Weights of a small GPT-style language model, trained from scratch on English Wikipedia.
Size: 8 heads of 64, vocabulary 16384, 51.4M parameters.
Architecture: LayerNorm before each block, rotary positions, no biases in attention or MLP, untied embeddings, attention and MLP in parallel.
Training: a variant of Adam for these matrices, 7659 steps.
MLP neurons of a small language model. Each row is named by its layer, matrix (up: input weights; down: output weights) and neuron, and shows model dimensions 272-367. Each number is 128 + 24 x the weight over its row's rms, rounded and kept within 0 to 255. Numbers have three digits each.
After each neuron's rows, "fires on" lists the tokens most often at its 100 highest values on Wikipedia text that the model never trained on. A number after a token or word is its count.

L5.up310:155139115142111155128135128124082115106129139136165113146110108113123136131126104120124095146137139177138142106147070104082165084151135091152127109137096141190138146112155157133168108133103107101116117161096154175086134109140136140126168122095171140143137113096171112160180125152096127126
L5.down310:112163082114125153083098132156151132136144115141122148132109143121124098097133136153120124144123131102119124178162164140130148087145107116117178127156133128118104125128169102085137174160074130117113067107180142125156100161146114182139102140148137135154103179167132113124153169150125113124
fires on: " a" 16, " one" 11, " two" 10, " an" 9, " three" 8, " the" 7

L7.up617:153153122138120151147166112119176142089103123139138131157114132162084093100114139156118156143146109107092094148127136138125160154081139143103135108109114102161158150090110119115134111144104120110143156178168113133132109107134132103130177107176162147112154127159149171126111117106126104131
L7.down617:141192114124143120130153125132136109141160153126153103101139171112153180166148160132093151145157158157133042113159086119131165125114149106104110144124187147163193095154134117099080122164113157062118129132120133157106145086117101140127150118145145128086113123086147144114131111132127099166
fires on: "." 17, "is" 17, "l" 8, "e" 4, "os" 4

L5.up1555:111100120090144178178127107125125129102149158127089139082113142128090158087153174146154078164156067125120127146116150155157194155073106125145198154125094096107138174117158131141077142099109083137146119129177103128131140140095178111125128158124127096147143115132121136138109136084142198118
L5.down1555:146141156137098109134162139118093153119106101152104178141138166129148071158116107082164144091099112117132086157134101117132124121141133120158100126129140160129104143093104112128144138085090120088133111112131130114116074113125097167138120112173104179114152162096117128113099166134065114090
fires on: "." 28, " (" 8, " of " 6, "ec" 6, "ure" 5

L5.up1115:084099130117115135173113142099116075093135098116156124108101113107097118099186067141135153133110120180110130156158080119143114165134098105137123072151148102153162150128109122126142136150132117129126145169130160159094126089154078149146095094111130118130152122132107141130135124099161107107
L5.down1115:124095153131149170120125106146158084156113098162116126138144144134115136124109157132107150146118130134135074123113129140129134057125130171098126118143180156129125082111146132112118135118087111116166146118152101173137146127097126085095171139184128102183143127125109123113131131126112136126
fires on: "6" 25, " that" 11, "0" 10, "ast" 5, " =" 5, " that it" 4

L5.up733:110126127091128106150138106168137080061113119093098184149091106123159120169126116150155128136139133129128126134163124056096133083121118108093118164120150160108145156121156165169108139121125109114143136163096129164128116177101119141152121140132137124128133113121103094132124175102146128115
L5.down733:108170113100078161168110125134122128117099118155104133091127183116143141135118105107108162162136101136120134094151133161140079079133133176118139107125111147125138153172120132133138137136153102117136142114106135133122108170136104092149159115116125143135156126144086140191109171166129161142
fires on: "er" 15, "N" 15, "red" 9, "&" 7, "her" 6

L7.up712:165130159143120116170155073156127141162109117130160132111104074158140106167113146104078138165118113144126157100116093153165097146182142085081145126112096122126134123153119132138086145159116131152167130100092143129139076113158166112084138147117137104140156153104120146126157131126111141085
L7.down712:109116114164134123132114166104152123106130129109144101118161161104125142145145132090153156103114147139161105146149160120136107097115145171119150165094131162124175125096099131160089120108084117170097164089110117136116151123114108142112133104109147106140116080107152121146105173112130146130
fires on: "th" 32, " that" 7, "st" 6, "rd" 5

L5.up1904:104124153082154104129113145176138141140118130138151108139133158125119111118125130148129146138113106114143159134114097156109126146154123105124146116134054084153097121084133138128133139151139135100137094131150147149139142137161150110084139131140134143130144155138094100136104104150127178126
L5.down1904:158104071118137182138173110098129105138139128094118100140111115134131131182148112117125143114148129141097094172096128116128139118103137168123124089106163158120150123121111149143134152158171125090104148080101140141129120114090117145110139115132103129120119117119152131151109113093140163121
fires on: " G" 21, "ar" 12, "y" 6, "ome" 5, "ave" 4, "uz" 4

L5.up189:100111143126130101107135090134150136100182129138143116142141082163155097108172161163121124125145146086150132157129139124142164099101128146207144130132144098099174149136123130176116127127125105179140110126113112160109167155121119106146140135138154113124121132106132138105137133122110151115
L5.down189:134146150154102153110107114104090135168104130164135145136078124056105143119122144143097118119135121160083118111168134147161136161099126092106126096149112088164129138132126089081079110087130095120085143138117126100123076109141154101135133144117154160161134132114140128156122140137109094161
fires on: ":" 16, "l" 15, "–" 12, "el" 10, "ot" 9, "2" 9